Weights of a small GPT-style language model, trained from scratch on English Wikipedia.
Architecture: LayerNorm before each block, normalized queries and keys.
Training: a variant of Muon for these matrices, 925M tokens.
MLP neurons of a small language model. Each row is named by its layer, matrix (up: input weights; down: output weights) and neuron, and shows model dimensions 16-79. Each number is 200 + 30 x the weight over its row's rms, rounded and kept within 0 to 999.
Before each neuron's rows, "fires in" lists the words (lower case) most often at its 100 highest values on Wikipedia text that the model never trained on.

fires in: "to", "for", "of", "a"
L6.up473,205,201,207,214,225,206,216,204,161,206,158,153,220,98,200,177,187,174,180,174,192,176,142,176,222,177,191,241,213,256,275,198,172,197,193,186,231,208,185,214,240,173,192,211,163,205,187,262,205,160,231,255,206,236,185,152,238,118,211,183,195,175,216,197
L6.down473,178,196,199,197,148,176,199,206,203,196,186,172,185,241,161,192,258,186,189,221,183,194,199,212,180,215,161,180,136,179,189,184,217,194,183,249,176,231,230,176,225,243,245,209,224,181,155,204,149,154,167,195,144,182,220,292,220,184,217,185,208,242,168,177

fires in: "of", "the", "for"
L6.up1157,177,269,278,214,205,216,160,191,155,176,120,199,237,154,154,251,180,197,224,248,205,185,222,175,190,191,237,248,256,195,201,212,162,239,180,199,178,173,193,194,191,230,204,288,217,239,146,244,160,217,228,243,175,200,232,261,205,172,227,187,226,127,156,201
L6.down1157,191,207,163,217,209,176,240,216,214,153,211,261,176,221,219,153,188,205,189,184,161,176,208,185,215,198,215,174,178,172,215,249,237,198,187,204,184,157,208,180,138,159,240,243,189,188,210,151,212,210,183,210,186,160,174,258,165,245,178,193,177,247,246,205

fires in: "to", "for", "a", "of"
L6.up1770,180,250,211,243,231,219,146,212,206,168,203,212,219,179,148,175,171,204,206,203,165,211,219,226,203,190,178,180,213,173,219,222,272,216,122,216,187,173,131,205,177,223,243,188,195,159,184,236,188,200,204,250,185,185,211,193,208,228,212,257,218,162,211,219
L6.down1770,177,187,218,262,140,163,194,175,233,261,218,234,216,197,246,192,188,259,179,243,186,195,182,165,252,171,204,231,217,170,225,151,164,188,194,217,190,181,223,199,205,221,226,189,149,195,198,194,196,146,152,225,228,214,239,231,167,154,195,173,200,168,259,189

fires in: "was", "is", "worked", "has", "s"
L6.up1863,230,132,168,169,173,156,173,203,205,171,208,219,178,193,196,214,162,213,254,236,207,206,194,203,213,219,230,197,184,231,221,245,124,198,201,137,307,172,185,238,169,180,180,186,268,222,135,189,226,225,253,201,170,258,236,234,185,165,218,236,224,187,194,228
L6.down1863,139,147,203,240,183,250,216,164,188,205,200,173,230,247,218,237,170,208,193,185,164,197,214,210,148,222,171,194,217,228,179,184,218,243,179,257,284,171,233,187,234,241,206,197,171,231,172,269,173,205,218,193,187,176,150,183,214,193,175,201,216,190,183,168

fires in: "there", "and", "which", "who", "they"
L9.up1481,203,210,198,192,178,111,231,183,199,177,206,210,176,219,216,172,150,177,161,171,177,161,199,251,136,110,235,214,160,178,186,159,196,184,219,171,216,174,186,179,184,209,222,192,257,185,221,181,263,218,204,160,181,243,189,193,193,162,198,160,226,186,146,177
L9.down1481,235,186,178,146,202,210,214,269,179,200,260,220,216,238,186,241,200,251,242,193,238,202,219,166,232,254,202,130,180,205,163,204,239,215,244,183,194,210,259,226,198,178,172,211,184,207,180,203,288,211,168,230,181,209,200,208,214,174,235,267,183,174,252,188

fires in: "which", "that", "and", "who", "also"
L9.up1406,191,212,199,193,191,173,238,168,143,202,157,226,177,245,193,206,223,180,221,221,211,146,218,193,216,215,268,155,197,211,189,218,233,207,230,226,217,191,205,200,175,193,195,234,192,193,213,152,230,201,225,194,218,250,229,217,144,234,248,172,195,134,232,222
L9.down1406,221,197,221,174,192,134,201,224,171,180,184,222,168,241,245,229,205,168,172,160,234,169,197,162,198,185,121,192,144,200,191,204,193,194,212,190,195,186,230,205,241,202,217,181,141,207,175,181,207,255,209,178,177,222,200,227,144,271,211,222,155,238,191,138

fires in: "that", "the", "which", "no"
L6.up1239,156,228,159,225,276,227,159,175,205,212,204,227,185,200,184,213,217,206,240,135,227,178,198,176,207,231,251,238,216,234,150,179,223,221,259,181,198,176,203,135,173,221,190,190,184,186,212,213,151,174,158,187,227,244,215,160,173,266,176,229,223,168,146,185
L6.down1239,196,203,227,183,199,209,210,210,242,205,196,193,214,181,202,230,220,185,144,216,207,193,189,255,168,207,215,190,259,207,248,179,199,210,168,200,204,168,190,170,171,229,162,188,216,261,239,168,156,246,259,212,185,221,188,183,181,258,183,237,229,175,202,179

fires in: "to", "the", "after", "during", "of", "from"
L6.up803,170,203,255,188,162,216,229,213,207,156,220,229,211,162,167,198,173,175,146,162,108,199,256,208,196,208,227,224,243,186,191,191,271,217,191,183,218,171,128,166,210,235,214,202,242,216,249,222,171,189,174,221,145,199,193,233,214,230,213,178,204,218,180,221
L6.down803,172,198,216,158,126,176,188,257,172,196,266,183,237,192,172,236,163,160,193,222,182,220,231,233,172,222,266,180,177,158,176,164,175,186,138,184,218,126,268,171,210,224,200,169,159,148,169,163,182,190,203,281,158,182,214,235,230,218,184,240,212,220,193,178

fires in: "of", "for", "to", "and", "these"
L6.up1017,218,214,171,230,196,179,197,193,202,224,179,176,235,150,220,198,218,171,216,208,162,208,181,172,187,189,213,195,225,230,225,218,157,148,174,197,227,251,199,217,212,226,204,241,189,159,233,237,258,156,260,168,233,191,197,200,230,174,227,213,198,213,182,172
L6.down1017,149,195,203,222,227,188,196,217,188,168,229,254,234,228,147,237,247,184,205,142,198,208,230,190,156,210,208,217,216,160,138,176,237,259,273,194,179,186,220,197,227,220,181,125,184,198,216,191,153,224,161,263,132,187,195,212,224,194,185,155,267,210,214,169

fires in: "of", "and", "on", "the", "in"
L6.up1807,188,199,239,200,206,204,216,206,221,221,164,236,202,250,179,146,225,211,179,237,199,243,171,183,171,234,188,212,189,122,212,252,208,276,183,177,193,182,227,191,196,232,162,208,155,189,164,261,235,193,276,168,226,218,218,172,157,184,224,200,178,182,251,193
L6.down1807,232,185,266,150,197,207,248,207,196,225,197,194,189,188,264,259,166,217,211,156,181,223,217,242,238,221,262,195,167,250,217,155,217,191,181,193,201,206,195,175,169,173,220,172,215,175,144,207,178,218,192,200,203,165,209,195,210,212,209,223,207,202,160,207

fires in: "a", "the", "to", "of", "as", "saltasaurinae"
L6.up1607,189,212,178,232,206,173,247,221,158,182,168,213,210,226,192,171,174,223,248,183,177,217,243,213,190,214,149,176,223,213,219,218,203,198,200,186,262,243,217,264,230,158,256,217,194,206,189,128,176,177,194,209,172,152,178,219,219,226,234,131,154,270,172,171
L6.down1607,197,193,154,184,245,209,181,216,226,211,221,182,223,164,243,128,264,229,167,219,182,151,202,264,206,194,224,233,145,213,140,168,171,228,260,208,170,152,277,224,188,243,234,189,201,150,191,235,178,213,206,216,203,209,170,189,185,223,164,250,167,239,214,226

fires in: "to", "by"
L9.up44,192,158,242,176,228,219,162,210,154,214,229,161,191,201,191,165,227,173,188,197,176,197,160,198,232,215,198,180,177,193,210,174,228,219,205,171,185,197,167,199,179,243,214,188,270,190,212,168,149,201,176,161,240,222,211,172,214,217,245,177,215,174,195,204
L9.down44,175,177,206,190,246,182,196,164,219,169,182,249,221,212,174,274,176,213,177,206,167,157,228,134,181,225,191,219,157,244,204,230,241,196,212,209,167,209,179,212,185,185,208,242,240,168,242,185,162,147,146,214,196,243,183,189,262,212,184,236,240,217,199,212

fires in: "in", "and", "first", "but", "it", "which"
L9.up51,201,183,244,169,148,184,231,200,221,201,179,233,220,200,182,179,212,164,220,173,214,182,159,227,212,178,223,244,236,216,236,238,213,153,205,197,189,199,171,199,193,182,207,177,213,261,186,208,293,190,184,167,177,242,196,198,208,183,203,190,179,200,226,213
L9.down51,249,231,172,166,215,140,190,214,199,215,188,171,174,227,197,207,183,233,222,233,225,229,168,223,196,220,220,203,228,190,201,158,211,227,162,224,230,184,176,194,199,158,210,259,205,148,213,215,134,239,178,271,213,172,259,182,203,184,203,270,279,179,220,221

fires in: "that", "who", "one", "he", "which", "i"
L6.up962,213,244,210,226,230,207,170,164,196,283,203,230,190,180,222,233,185,193,234,181,288,208,225,197,186,262,202,192,222,191,198,201,166,201,185,192,167,179,196,188,148,161,209,183,176,264,184,153,160,205,216,254,186,203,272,198,159,207,237,202,230,200,183,196
L6.down962,184,232,252,175,180,193,191,202,143,164,216,217,166,192,180,207,219,227,179,165,236,223,254,218,178,182,217,208,137,190,271,228,171,181,133,198,207,195,215,187,164,168,224,172,157,236,190,164,166,221,276,199,177,186,171,227,146,203,222,203,214,194,259,187

fires in: "to", "of"
L6.up1128,241,216,197,143,144,172,179,232,185,207,221,218,184,175,213,182,152,160,143,159,141,195,172,227,196,198,197,199,189,142,240,210,148,211,191,180,244,164,193,149,169,207,210,219,193,169,226,184,200,214,214,201,197,229,196,207,217,209,268,200,205,212,222,178
L6.down1128,178,188,215,227,152,223,182,208,189,135,272,217,187,248,158,204,177,222,183,132,152,233,214,242,202,233,187,156,180,166,208,222,212,202,165,237,170,195,181,222,176,200,214,204,168,229,228,163,188,171,179,284,232,192,173,189,177,219,212,218,207,209,213,224

fires in: "had", "has", "was", "being", "having"
L9.up1816,216,162,232,215,241,209,246,137,196,253,238,196,182,241,230,210,158,160,224,179,226,273,199,206,212,167,195,120,201,214,148,232,143,176,196,235,185,244,173,192,202,166,217,208,174,211,185,165,196,192,173,221,190,177,207,217,212,188,183,214,191,151,177,167
L9.down1816,219,159,218,226,228,206,206,145,150,219,209,277,193,210,242,204,209,194,230,214,166,162,218,233,174,207,184,186,189,185,166,190,206,195,193,158,200,217,259,166,185,183,213,183,183,212,212,175,247,208,196,158,205,191,189,199,187,177,158,207,195,219,235,206

fires in: "he", "who", "had", "has", "she", "having"
L9.up750,150,220,192,202,182,251,195,165,163,208,216,205,201,217,190,254,176,242,227,177,194,229,197,196,204,207,163,222,155,218,193,215,204,185,206,197,179,236,214,179,117,158,198,209,184,207,197,194,218,151,159,190,216,193,224,242,192,240,195,200,232,210,145,192
L9.down750,190,142,192,199,207,184,254,225,183,243,205,177,134,200,208,191,203,224,221,170,203,188,201,171,209,224,234,213,186,193,195,205,231,192,205,222,190,223,193,222,174,148,214,249,228,234,256,168,227,191,184,215,211,240,179,214,203,225,177,194,205,210,286,241

fires in: "for", "of", "than", "to"
L9.up825,168,159,227,229,206,185,206,232,174,167,206,178,203,137,166,163,234,199,172,242,206,141,180,179,243,230,231,181,174,205,242,192,242,156,184,170,251,181,169,198,168,255,220,214,234,247,188,245,205,219,233,190,140,258,229,201,237,205,218,166,199,208,178,173
L9.down825,176,193,201,191,193,164,162,220,229,255,186,191,196,187,174,166,175,188,192,200,261,153,242,147,147,172,188,242,189,180,219,220,189,228,198,228,172,178,198,167,208,177,173,236,212,201,180,134,210,160,266,160,252,191,157,183,177,211,184,205,211,185,248,190

fires in: "in", "over"
L6.up168,220,184,180,237,221,191,191,239,226,185,151,212,196,175,214,191,191,169,226,183,201,167,180,245,181,200,171,180,203,204,209,229,231,228,162,141,205,209,218,172,185,180,195,187,195,189,197,254,208,206,197,171,175,193,199,166,200,234,176,186,222,207,237,151
L6.down168,240,201,196,183,206,232,236,189,218,194,191,152,196,204,222,145,145,233,185,186,175,224,192,210,240,193,233,181,223,219,218,181,222,216,199,222,188,236,224,236,179,174,189,216,197,231,199,199,166,238,170,245,191,137,238,220,185,265,166,211,196,159,218,169

fires in: "of", "for", "6", "teams", "it", "2"
L6.up273,234,199,216,254,173,215,176,187,152,192,246,201,163,211,188,204,205,193,191,224,202,149,195,178,152,164,204,244,223,195,177,182,209,221,191,177,197,167,164,218,248,178,155,211,192,279,147,279,215,153,226,231,195,201,208,245,201,193,228,162,210,186,197,206
L6.down273,265,204,164,243,234,173,188,244,180,175,216,190,236,188,218,222,201,258,181,162,197,230,187,224,181,185,194,195,202,252,195,218,225,222,191,224,276,186,157,217,195,201,229,209,188,202,174,131,171,273,217,188,175,220,233,213,223,198,216,181,227,232,202,196

fires in: "and", "was", "he", "is", "who", "them"
L9.up283,181,182,170,202,245,182,216,152,212,236,168,221,202,143,152,252,196,197,198,173,127,234,258,139,210,220,209,193,261,150,144,247,220,160,222,231,211,235,153,221,175,285,211,222,206,186,187,178,231,182,236,180,189,253,177,207,211,212,209,166,269,257,182,207
L9.down283,238,190,206,154,220,249,172,178,145,198,242,217,247,248,263,207,174,233,213,206,194,231,189,225,164,229,203,199,221,191,200,169,181,194,198,247,219,159,266,196,227,169,172,245,176,151,188,271,190,211,205,203,229,197,202,162,199,229,197,237,174,156,177,174